Weights of a small GPT-style language model, trained from scratch on English Wikipedia: biases.
MLP neurons of a small language model. Each row is named by its layer, matrix (up: input weights) and neuron, and shows model dimensions 357-484. Each number is 500 + 40 x the weight over its row's rms, rounded and kept within 0 to 999. Numbers have three digits each.
A block is one neuron, or neurons of one layer that tend to fire together. Before each block is what it responds to, as a language model described it from the Wikipedia text at the highest values.

Description: Mid-word subword fragments
L7.up375:626430483521566528566444495479527551535475486473516513447543513452476526522487478484518588498476545521479513482441485536482490461485506468524392446495551523512426482511530415561561416431496416547461481482528464545464468473529567519464513491499443518516560486467556474514509449495522465486547497557483503444591536496473529512505480432442493421561468479515554496486537529572430489495475

Description: Mid-word fragments
L7.up668:508451520392461561526502447499474482465466509439535471525485486537543525465570423483554532521552469539551452531461539457539484514490478525513528545492439519534493444476547467480531493505525485493464456556436481510491486535485489473504487556513504527537493466545527468442492464509591556514531487498461453561452443469471485444574512498527545543560538494488498482474546517547505483572486

Description: Mid-word subword pieces
L2.up422:495528520441502498473546458488470448504501453473471533475552477489513541555586506492529485548475527533517487471476525412546543470492487457550480526484519526510519492515475518564563532498479462527475498517522434489506467483498492517540490488497544507523525509432487467510591491511504546485485532546577481416542497491564565465506456457567464517568505534483516503467541495476535438456520
L2.up1137:459536463450513514481462558405513517616465425546488456501493479445429535555551480487437504598457531473516475530476525485484475428541459530497531455473477472552516522541508483521515434520557487527377499463544585602514451527532488553528471497555522499502440523529521511489487484468509436462510603545505483488503469546463512531471498469398553484488478476485510534484495511485474559460444
L2.up1200:455461513457496405537470447548475491468520543466500540533538544490483560470484556523589506570558430492464518500527534471469461509546475509467446516504515560514484512494480547554557526442436434484387494495481505508534488474460454489522501519502540560453572455554564478468591505531485492458464502546584533460559503490515437537492499506488491483536542516467538526558427441545424469509500
L2.up1201:532521488496486473491501402468490466517539554512502585482570482528475485504511490509464502442560483527430484429515532472405544487540508476512432519520475489529449486494440503520517502530542505501484529526496520448531515415485513531469501465433426530473511535474506513481502462490576492459532522531504515505500484506498468541457611526494556458447470467502527467508484487507484468505507
L2.up1216:587449555484508505463538436385466481547490502543453548505537443489466515485578502463422524562494491536457475487464567419492502476569485532562407519532546493569481455543504622438492467501504465505444488471491501452483553443453471558495465535461531518493529524505587477514490540554514461504488567513534513498440410444543488477497548531491472431488522511496514539594454525472458507522457
L2.up1691:537514582493371484499486538506461559430469533527473507488457482560483496514446514467486464554496487527535479517506522501548469490548526534522503462524525473567449505498494489517535518559499523528544509395400503546524539483493498511496490482476539453399503489535601452499398494524433465499488471517462466537544490513545390494492552537500559464438544466510476488545488560468551494524541
L2.up1899:518547529505479542467504447516578494515526469493523558477515538525490469549520521470541511520529499501503519494490496438466552549518495463519421463499525466555532543464506505481504510505575515520465505532512557469497450446539506540536523490531498477530500564422548511458509479538536508516484532446493517486551426555506512492554493496402448496474476471565526483574483549437497527468542
L2.up2685:502520449485424483526505496458569507545510531488491589491487501534462484534519419513544495486487533487518469456483520436504502487588480448533464521513455489476495515537522503514526484502532517553406490489488485477474484496481452519520476491458535532473434542506504460472528452506476484454502503544477499506566493577524407507527582499389475505468473449492520459562489524477450562457510
L2.up2831:491461471452476543517515441480517513471532514479493512534490538444501539528543508423504494618507501546539465564488471436536508510498559441549483483488471481429522476480568482488523520465570552488415507518462443460471521479490511480518471476495469578391518483527501510475550506530531545554564491573468528480525477496514540537501503490476454518463494507482540517472548506484486539491489
L2.up2836:517527447515507517488494435476486493476511526510463533510501475501471502467535501483534516559460509459461431534486563473531502504574477531499365434496451442499500520428442510472502478588536540518417461542483483541499483478495499511534489543426493458454547551504509431488536516476487405476467541498475502542466478520484544534523527482460457468521489488452535459521479587476519498485474
L2.up3033:448532532448479447557525423492460519488488500495492518558445480497461534518433432576521500592506522518491515501474534497487521453502596524520498473506546461478520524526504531545480454540509461526408567526384480506478532442524510500517447467496523519491414515482523532511538463539448465470473545548551534518474502569493514551516587542436514467514445514474478508518492524549484524448466
L2.up3340:560451537513422527535484477513486507427532538474516426467532472538458487495506497540515516482549499518512439500495561430474487496536541476486416493567506465550464502498423574565474492481489409484462518472456551473441537502528552503582481511455520564391562504509602324515546513519475455475517549460589494438523492470475434511542467559499517478477451521480474535518463481448553487462495
L2.up3547:538504513557426531501527480456595520473506495518522489499475474482489521498440501529456542587498515501455490516471549458549514489558524504564488469495572466452525517539454525491446482542509491551502516508418451495539488491507504519503478413390487432481425492441510482545460506540438455520517554527533546503569491492552484530519540528579536484574466494495482515491549533492556481441554
L2.up3590:521501486477481524523479467486494487474516562489493469575564445462493487464480472495535513523440516552512517504466552504440506469506525471489484542526503492563525426572493517544516453478517486533507474536483589423506519557473488480530492497498489470508476537559487506493513450469509405472506518465476471471528565566497483503534536490569530515548480513573506459552467546488443489457529
L2.up3746:511594433505505487535480471511501476527536529443526587599592515491480509521463530483528470546522510498497546493514573504461515479558518475532463461561489520500508490574562458445577472393498456520508498565494477500484445521515496544504492518449508542482475591426400544501444497486525479538523530501557568548549563528553531492521554511546431581568534504556502429485540492539524512458574
L2.up3975:490527441510471521494422507467570445461491451442525472485486459483529507532463499503495513540479557514476486534454483503438525507495555497499499443461424481473504535494480536473499452482530484521465507529446534509480502456498441567497454455512493462468481524525460515401534431479472414424529542492474505476532466554516465479497539487418535444519490484507504489469492536495512513474516

Description: Table separators, word continuations
L6.up966:581553478476479463492509386486534453525510510465496555469481589513440462479438488505482512503511509605531455478467523562505420486504517575540510560525531549412424479491552459533480472468519490428398500449449468539464564480507513447454480498464491471533467470514578475567513489516528507458504505532539498516517540436496501527561513438543539502459493523522472528553566523526488491471526
L6.up1711:570539531485493542431499446518474509501540503476463494456438515504469480461513483534531522563518520539538491451532478434543468383503551461545492429515473513431482447541554439493532524433466550383420520506399463520486519497485479485541527494499509486494502454517453583519555467500525491527599451526557456509504557587479483495464552473559511507507443523490559561497519513532502453512485
L6.up3295:489554520521542500501525430501529488509468460475502557495507531487415517558525451519453538482497516622554509506491534499468492553516449552471471477523534537532478553508487481528509572526540504498454498525489428475442499546465592492472511532465452488559540399531449499469493564481516469497451432477550464503496535513573475523459523465461518492564512500552507466500490523547525454512508
L6.up3944:464541515431506487457386467406513482459479605442459465444522562510458517480538523560498546505497485560499428553446518513503451464568535494542466474548479539513501543498504547484448472500568447491458489513455475465510559468477482492488507515454440448479476505511530538517457417466469489500550500515507524533522513509495466512406564435471481399528487470459537520501551576484479413445485

Description: Mid-word fragments
L6.up171:504520525497519486516529528499494526509470492458497477518456539530490533434555508455433533557524548567539533508464464475519516523537543449490497468492425561533410550531489502481523467491512463441502496435408433501503489436450576564488521517517503540475473475502474442506485574562466453474511577535510555516521479551494465535479524424493524497530497460466472497526508473472466566530487
L6.up218:460510484501551466569469472504440529492441517383510476434494471504442535504499536459464580487526478529603496425494608527535570491588500536470505469467553510493442526534487494477532496516501524454550456511432418584440436492526505512532477523467484516514470455575464455477506491526523543407476451521494509491528501507494497491451438448435576429535430553517498504504515574504496416559481
L6.up2734:410498518504488557541483449443573522482505494507510514477482527423478543558532447490427503446522544529521485552516521507498469470576537549496458529551543587549506443574489562463451582538532501466484436517505475494377486458532613434497433540508452488489472497484478499495511428536492532470531458523485478445510578516471484593508550543580505529530471482511566615485513525497543504637468
L6.up3776:524493538508539463526512518493540522539443535484505508464518527462488433516563516462459545507498502534449511516535545521476474442448441521476514450583546526498436501583528532489432483484508499479524446510437521552537472514460554460499507562474495551548471540585530473538492512477520541510522405523495515544450508522464408464520476455458529510584516537471529481566539467487457480569491

Description: Mid-word fragments, heading equals
L6.up1329:540505486564396518505506469502531550505441544463544502485506455459543561465543532465539549523517520497515497453491474456467452469559508465566518458571449512469515421500572473547457464466494420459404484544485474514372562538436554445465514514508460531440569495522464469511557566516524551483534496518510509477502483540514510551512503440507492482511488485490547534447530531549486554567489
L6.up1810:446548501509478489479569520469424527456474530477442413484571530454507557528463471519526513538537563457506489499493523518467527494592471506586505416456511520450507502485505451563496498537504448421470459560496466507379594491517536501435434490459480531478506527499485516503527496505569503478514536484441482454499516556556526537465528513512493479482519531494534533470473519591492496524441
L6.up2598:577511484514423514511468500444511532511455557460465512463491462489494530529499512503514575493512457521471492524536523477504532499532512465588442539478463546489509509528500443552506468445559396515469433513547472534448532532478550514522455525489442555516506477485476467481501549540538526531512526434531468491527516553517444498534462503523562543547457448485491532501546521473485555510481
L6.up3465:503503483488538472490553518461456578487518471507513432472465511533473489448553530408549482521472454525487542442473482420471496454495477508602491486529473525407482511486486499535515546530479513473470506480515497491486505524455536487445543466440481523465495504523513491498531480540497493526497502464501536460479513522522463485451503455433528540473509519516536460526509514563503525524457

Description: Mid-word syllable fragments
L2.up727:450503537416477539412483538487507578543441475425498575455468576566449498397572563510497539547525522558451595511488481511465587412606407517504468553559506523455501502456539420504501514498528442421408463534510499541447485499435552508529510505517444559518486493531567499480550471482454470474517485476473514473555541529453464462437506541482573479453496467531466520495510506470434507511561
L2.up813:477477565511413506442513511484440576459526473465590418492569474496486522555550482512505562516540457528500531506558450481555500460546517504525550472511462500473491490493623507475528440521543465568484480588425496586516489498431481492512441508485507508540479435532549504526543552496555512492537472488529463459546479567496483489490478552495506449538423558535513493498512485542484570530480
L2.up909:467421543514457451536509557472431578518518511533460452548517525480459520502529487446498495581516488515505527512467435493491528423555546510495573552478502486494502515466522551532513446491538377564484541527483545513408500511457554501511512491466512518553501556460527508498543478496558475502566460394412544521462429578510603472481468490528481455516432479403516479525499533500486547649489
L2.up1093:408536485466491544508474524474493551517520530465567472449502509470447509481469536452515496556520554513443568538494535481484475406445510474532484457527423516538531405481513481475426459466498440547461502540504484509386479559398535486500479495498513502515559519529513458439563538505559561538447517543488520482487501539469507563501487558480503468472474539565550567486533592501522533539489
L2.up1121:513481527489504499516496536468515566527505498507497454474527480519478546527526545500504536506498490558522556585495547545487525424543551562483549458511568521490405477494554510502516494475531507491508457518468401571444520518472559538508487465457532513549438497505499483473490533486503518447485484510511502468514453497477554551448474461432530395527450487501530522545515535512507511658485
L2.up1641:489495490453450565613512500429520479496500543473486531460484525481436488484541529502493478464543505577428603493496504519537516484539486541513505471521463529478425366523516521518499542481509506481484460565516450537496512517468573404508548522485508505503375511500541485527503543527485466479530566517437527438473522491457465498531560444486500546467520454461454569496529515506476488558509
L2.up1801:528411497470467516552508495454507495499533529414499476415540490559479496490499551480520575545537466501480615533475486549537458432543553468488482495503511532450470469473556465532520435486503418532473455520418450538420517482413602449499530558477494551499449470499535448449547473488532486391500512515403586435533493546507526533512511496485560457549489492473508541492567547540488484583482
L2.up1946:554478485491522430583567498494485588473419502487553479439479503517465459413485453507485543581538524511443495575507492541473554454519462483578538471453511497514447488499519470554579523458480465533559470536502504496447466547502503505489543481486446543502489529544510542510503520464508438506536469506553472515516528555544542462451536524510605508447485551538490470484487557496519501514473
L2.up1989:540501523553491509538494504492504532520544570473537524420542559426469521531464538469490540573496440507453529498501468497454526457527600519490510512520509464501455501450459480424478522502530467529510467502482523557443476515520564435529525490534506577511508472507495509546542438467429499422535513561415518436559543548499544531502497434479504455524486528484529538473472583547467560622506
L2.up2018:465478521495456523488539460410489522509505542452501462461563522547557512448522549467483465537537491490468519491524519549471500478538519515477536485503493492487505406522513474477442461512548447497490518541443509529438519481442558464524494517499482492525441469448544491570556509507528531446547496586454525500532514494421518537465487531501565516522422475525529490483550570490548474574451
L2.up2137:522462482519544521507498455504539609457509554488541525473512539486463493479570497446475444535570480535486513542455443480494542495566534492513553447511550579499496440440495492522519486559571437531428484586472421532465552487519527482521495580444500570486498518489540510428514505448472503435491455462384552481439458515455533499473562580515516426482402507512506542424504597465466471503563
L2.up2498:420426535398481515454492534448447552535478529444542476460497572470514493505481559503528462598511541550462574479485453455551526443497475533448458505552530481505458448455473457496539472481513416511459461487500490522443472513486513458530585476478484578514493519506558506456591544480577549475514447521399524505539440482431550497479550552499582461522444459481478478467577530450430453512544
L2.up2865:536494508526500475506514586508474561483489537488537518467537500535434553485468483451471445487459453598525535517481578514496544424492540497467535488471515519497436527542521513482521504557531543501514435537433542526461453575483516526527469477489499579493466519544492480527538498448551492449481476565504525444481463552412543484442461510458556409529472520484553506510497490498440440604524
L2.up2949:544464450522527539557494508522498526506487522462480487470498450497448472449520555482495521509554404512508535542464510451482542480488497510499533453541561516450484452516562571527500571491507424514526435506501509486458500592482527522511534557517512504467459474545548532497517550513469517452481552551474499526497520487446464521478482452462486448557430481521464539460444568509533496560528
L2.up3318:522530462448516500466501546440539573468471544509488526367498535458447525540501515446492524544553530457466548586508507467388492400518515516519482535547489576458534468473563526484477473527546521428435433566541502560371497526422549518497515513458486525548472465500502486488499452521544491535459491533465512452613539535422527555477531471523510490463442511548507537519493512518484504507520
L2.up3979:472485454495443549475485431513501541536515496435519531423520572464524414443505495459437526535507436495420562511530485478538496496509538492522424437572526550458455453417544459502507440468564429505448418510544512548481483497488546565515547488532495504518490439470514503471536414449504492475486496463472559451566502561485510476428550460524560441460473499525583485507490597528476451534532

Description: Mid-word fragments, verb particles
L2.up61:558531482491509498467435452481485535450539541492498536525443535469446462369503506502516534508496464487426563523506547465439521465483474527487478523502441559561508465535574475514547601493552474448462516557444460523472511559534535489526467560529492472468529475525518574490529511492552446509536493457510406467514476534494536508475557570581450417523510528467441529544500521500593584536545
L2.up426:488490486470514462577503468496550543508532556475525508547485552488512488432527541537380472530550559475465473507511448522512494461552557465473477544562451553533478549467490442480530571464570431454497492555493485520403512516520538525484424520526483462557448483487532531558504455489454508438543512500478473455495522573499473549401496457522527512540472493517526508440517556555523471573478
L2.up770:586482518517500479434404497480441590495535558513443518484535545520484481509491424488476503567544507524450511503487542431459489464555510524542480540502482595489451517450532475532530526479600422505483483488489505519466526498505536509481486518512438531508476450464505519500493493495487417537570461468533460432487465589549505581436526481502486491542424572510532506482504569501511559516478
L2.up795:479475457460461572421458490533489518459577539515490477523520497504501443441455439554482486529515472451436595484479542511504431473564513514533506488548529557494469488539588478433488502511550526478483534462449478478493509508497565477516490514501531466575489513586496530522487494474513526482514488451494457458542468508486560490483532380556440463507529523435500609505464550533551554553481
L2.up1073:475472536574515506520492490479401505457504508494572516472589459440457519480488466504466524560523494526455538529570533551410487501571482513460444509452492545553529493534560486468476493540560521508395492575434491449490466553497485479409472555514508583516505526529537464595477494471552492417608468479490485520511511594484530515394541462500486483501464462555500590498589576525542508523539
L2.up1240:520473537539502540581514413496520529528570527473453550457437525516520531486475465443462501510494382493499502564505563433565456459480528473494422485474527542490518538540499443460438581437473466436475552530501451502497512512490513490476335506511556560447492520531520497522491474498492577422499489429498550479430503524464510499462543434505596435454444597416534475515603562558523473480495
L2.up1255:542468576531432501479501441440547488506549494504471546499494505452492467509494450574518556534531454458499515487494479517528512488537440516553496528457464558503487505449544495433477497473502482465478428475450438558477521501558548493434450572488509506564535479519573426444455478556585506433461513483469455525498575549406547455538553441470517503576456483430504555455535536532514544524513
L2.up1287:560516507475418479504512525451562531505470543443491533490432509457532489460461515464488464568518444494516519563534472459515421505554551533506471491493476516553496411471468481505436590532545466417475556470478463524539627487472535513495483544490501492478469568515463540517505457560504458531567533462472547456488508576448547515488596459587481514526503538444449541487457464492499442501498
L2.up1418:526493468480572462521517509484520586452463475484466514453467507431468475404470510447507575517503564503482511544505522503534544491500474514525537486522543570549499511506496494499513578500470482437517542466482470526489502532536473550485414592495509524500505558529480496512518550498556491508440461440490473495475535478474527535455579456546518417511456552515481513434463560525539481496557
L2.up1606:560486511505503449452512468515415600525481537523533496557519559489520548444534453433474485527509483525512534502554483454463495474517513518492428477578482479513507464490537450475501528539579447484553484572468404510487460422494525483520470471477479528576506485505524538535482498470528447474471488509510470538472476503505503475429514513515491482479538507464446531470612517559589545574480
L2.up3146:605526517538479387390428443494525526516541462513514484526452519496461490473457562553513567528539404504489497510515470481497452526514534494477537489494445577515460469495583490480502494451528484453503507485425407481490523524526542548489528550526450442568514532461457514457443535494585524434557482467461504473522488548485465499531553507559455437547443553491443554450500579535515592531497
L2.up3358:482436471446505514440506525448502584507530515506438513495422525480493490470515520543483538539515462468513515527476599507475522492549449460465458490524506540505480472509555401498526555511536473474480482520388472529505479609434514522529520505482453500560453487497568519435500491447559525435508476520442527527552456514427540527498548476545482418524420489556477513473524561492468533486524
L2.up3412:487437547549484438600488450484449498503475521502535559450521441441500472441552493484488505503495499509447543549564514526502490435545436527540485564569490498541519490491566459488483515483548453537491422498495471496463499486523529500501519497521486485560458496545543509479515509455469581482523472423508475541517584605480536511418526477531496441544485485494515554484504482510491512550559
L2.up3437:426529453429539514521536520493522467514479520453505515558525443484431486406466488460472407585601513454519502592530520517489493463468535501544520458540544545477493543504507514541489615441477483472497488574470440505500589505528538518506453539527484524530455458521462582434463467523567505433484530484473503475483539469473504573532553545568466444545568528420472545420498539538547518526532
L2.up3576:500482537506517423550472480539522524488526475469523587475479550481529493501542514515422472528488455506525535481495476470509568474480522526509484474492509547493491444411493498508515481502484420484464472511442481557500478543522562509456411518470459562501519602538551520526506514550430478416491472473482445438480553533544448515510424441464507500545527498495582513473532471594563478525551
L2.up3987:525479447461460478499494505504520531453519490510495449484548610561449414479521489445541526546533451557478539488533515538511504482486431482568542485536513549555489494553465500530514529509556434469455525485422561428511495487531494535428426554560511472442549455486493529471514500482534473483545554456479486496513509493514425495429593433568442410457460466498414496463512566565585526510522

Description: Clause continuation points
L7.up3367:482578507492523528484502413525549559504517494474484563444467471479536413535511454556422518509509545464537522497483515542441425463498444507504500512564522551538440511535488519494516465550545480423443450515497480459469505528477521505498431544497455503497523427469530482496420558504522477465536505481490455522458508520553483530542477500481467487506385449554538461497532564482501534492504

Description: Word-ending pieces and list colons
L2.up96:490529544457494594465471480524461546480471503463532526456478533544447563493532531496505496474507415539453553505501538489447443524452566486527475505568529573530481454485515442484524561502521420440433504531463506488464548581497485491456516591428516534547481479456516508487467519504483525536508549431499507495449531544467476492411532531529532525591446541491449470507462591535513497458515
L2.up364:461488543494440507577514415513437514520429545524586493468548567453425539523567485474482467593530557513463574511532456505527440509472513557486569444564472525484530433489509449537511487494454468512485469557491533491505523483475519441478530532455463511514518465543517475569572513500432551472495433443515481531487505572522473445512483554510523540471437516482489521495580493510539520527473
L2.up641:493463500458472531603505425439440531532420487494516557398496480488475489486484549472528470552477544527547530523480500500537443488476489549476515438523506468429440477525545518505473484506475509448518499513401464508522500397427535460511495524462483501498531504523543424555584527502476470488536519522480470541506534592516482492515451551456479501537540518501479482515556486536505474491506
L2.up788:520488418519520554508535521453558505507485524403579545422572589457471489506472494472432528529505490464473533519467488521543455509496520515517472506438572456552371496530498474495466548517499506463516442536462544478474530513478524505508527525496496514492494501520462509506514534532481541460495504457491528489494496474461494510552458524500551458559520471551500566477542417525455484497450
L2.up1156:428511440427486578485496589501497558497468522422539433454528440520486571469500479442538518524510523517518561507531551525507559443517543472449454491519508497522477415479575513525497531559552513514523436479458455568420514516428482490526531548523579562563498454516491508517465520524550543477497527531484482471591458488490476475470513504552516474476475472460469483478545542541488532497537
L2.up1477:494433393490542559474521479448476563489475499471578503492539474516425486452464524428472481509510420540460461489530507465471494505526468512533541513531509564509413541479509452554482475537523496498477420484468450481447536520497539487480496496506485483520505540501488460504474509462479567477580490500524593459486510489449438476450547529539501500527470480550518500503431541494496478488504
L2.up1860:510523511468549512631511512432524469434485502416473488447497535467467532516468606488505486485532570554472565498504451527539525505516510513550539443584511451518508503549515467558537456450449493512495475478434456485479490506472460455446533488550504446504482411566476499569465490557490563418486520450506524469545498485512446587543515499512528489528468463539544562486588474527522528479433
L2.up2203:504504443520569508499509502415534526484520510501480487509509551479468492492495487550513511589533459523473507507482527480521485525517506494542444460512560581517490495499452477441457506573517530485546451505506480460486580527494535495364514588455448503494472525488490445571471456481523514459493500509471537478476525488513481557464571472541476476522524506464463475559524565562505507463426
L2.up2556:547530468528528402472487466483537450486530581471546494468479531464444453479505517487442467510561462552489475532440524536438549487461547459519502554469486550435447452532487497532525520411529490487523412513441511519458533521449532532484467494473483424508480469492438482487513514583534547519528522516538506506462486477451448493409499465534483580526488502551563492495435453530469545507492
L2.up2590:514493454503520512530517534503515529489506516503517560506503528468460462495437525459488455556483542525491481540486495500519486512507425521558455513481533552451467382488420435443451500517490470418442528477539597534536508539432525434475431564485486507459472469520526500561537512473475522555514541451485533528523504461503483406479544511521504566482526460515498495506445491519490495470551
L2.up2656:523530452528571519496492451484395529508449570444594554488578497492404429492458542501512383575535471548462492510536525469576486463449513477553490500574565511553468505469540491551513530464414472554543462586532435478470485570469513456524463485455462532548504466533561533509519538480477601435539505488464510527481520493478511507504481453482474437554524498495493478444541505497514470484467
L2.up2882:494462541511527399488501444476482502543516542481501601498519556524502514469504524544428565566536469520443581520538468554546474487492485466589468502528523471447443487462470443514497531532539436511509424511431512501473493512490489571450573502497415503499490548538564465540502537536473509443469517530447532482534594511457452467500532423459545490506509451506486508470545586510574555532487
L2.up2939:536565435440530509534464478504534447482515496516553451498462499487388438409496505482511440544543458530444494458457518422518566536507532530533512532521476550532435438551472547537517504441543507491499490547450476508475505581473476441470526504506573486537492451561489502568494490486477520482483507455508585484524489540482476533465506505494433479499470496500522507491497508544522497488443
L2.up2969:409545477494528505494559475524478512466515565507587501432561564558452488494498465526442535488500493564493519598470487528465479495501461577549540502546512567544404532575570473610442581484534506561437466495425435444515501549422571474430477529490490542493509416486486442465476549501508469474474485454543430532501477515522493476483517475463490534567553561509516515473510502591610440529475
L2.up3477:471494491542457520469523523496475552505549519441549508440535553517488429519533461507524562500519491508486575464540556538476496445538559511484445484441478537532440464486541470549480491532541480525440412486468465522428611509399531435471496517491530503493486485497480501537501474540486483434500535519522442501498490478520529521534507426506578475523494456527512496516526538564528439486483
L2.up3953:448517451404527422432540485522460516562538563475515442467487528480525507504514514513552566535579547546523461496529576496479399414501474526467517505557486493459452515485460461555506541503504478544544524539460478573492503496428488501476485546514472549566456549545507456459449558541529536410475485488479450524441515512532467453483509536529518484473541571493436489480570554575532515479489

Description: Mid-word subword fragments
L6.up13:559559433510431576501512451538509476509484499491511544491455512604480500510500512505435506526552437552502528527509491525482443471433503453479509505521479489478424542554494420436433538483467481493536493575443486453394568421488547519483524512501527459474452478575504517550510520563468468475514461483539527508432549470498512541558501514472621579521495494427481541491566500494452477545461
L6.up1644:501505510522483464469488552455434527487413483473506486589491506525391520483438536470435499468553528550489505500572543562536484546466483516541522504464531512558440475488519555499525491468477445469498490446476543457429572481481540470498475517532456471526507427511523460479535529586491541500548476433531537504532497557538434559496552523476486506511530501451592506413517439538511574552514
L6.up2696:477506433550521502487629508394504497460454487476474480600490496543439531464484513502475512466563528529504564493508462506491473496516458493522435471561518532465495541575460513475483467473556494487514477481457482497355580474417513494451457542451482472494446480492484535459485551491513497524587491406493588466544512457532484568482475454507550512527526491535545511481572446488463456492481
L6.up3604:558499492519501474459490482509512477458508573490488468571535429569428466440515516565433509469539546544484460462486571484476470483501473495534468449472440542546464486490492542473444515517491479505518496503416537503431516469438512532454467547536457463448505503482587504431515560507483509414523492468511522524501542479531381528522508471478502520526483533522516562488559552587503509543512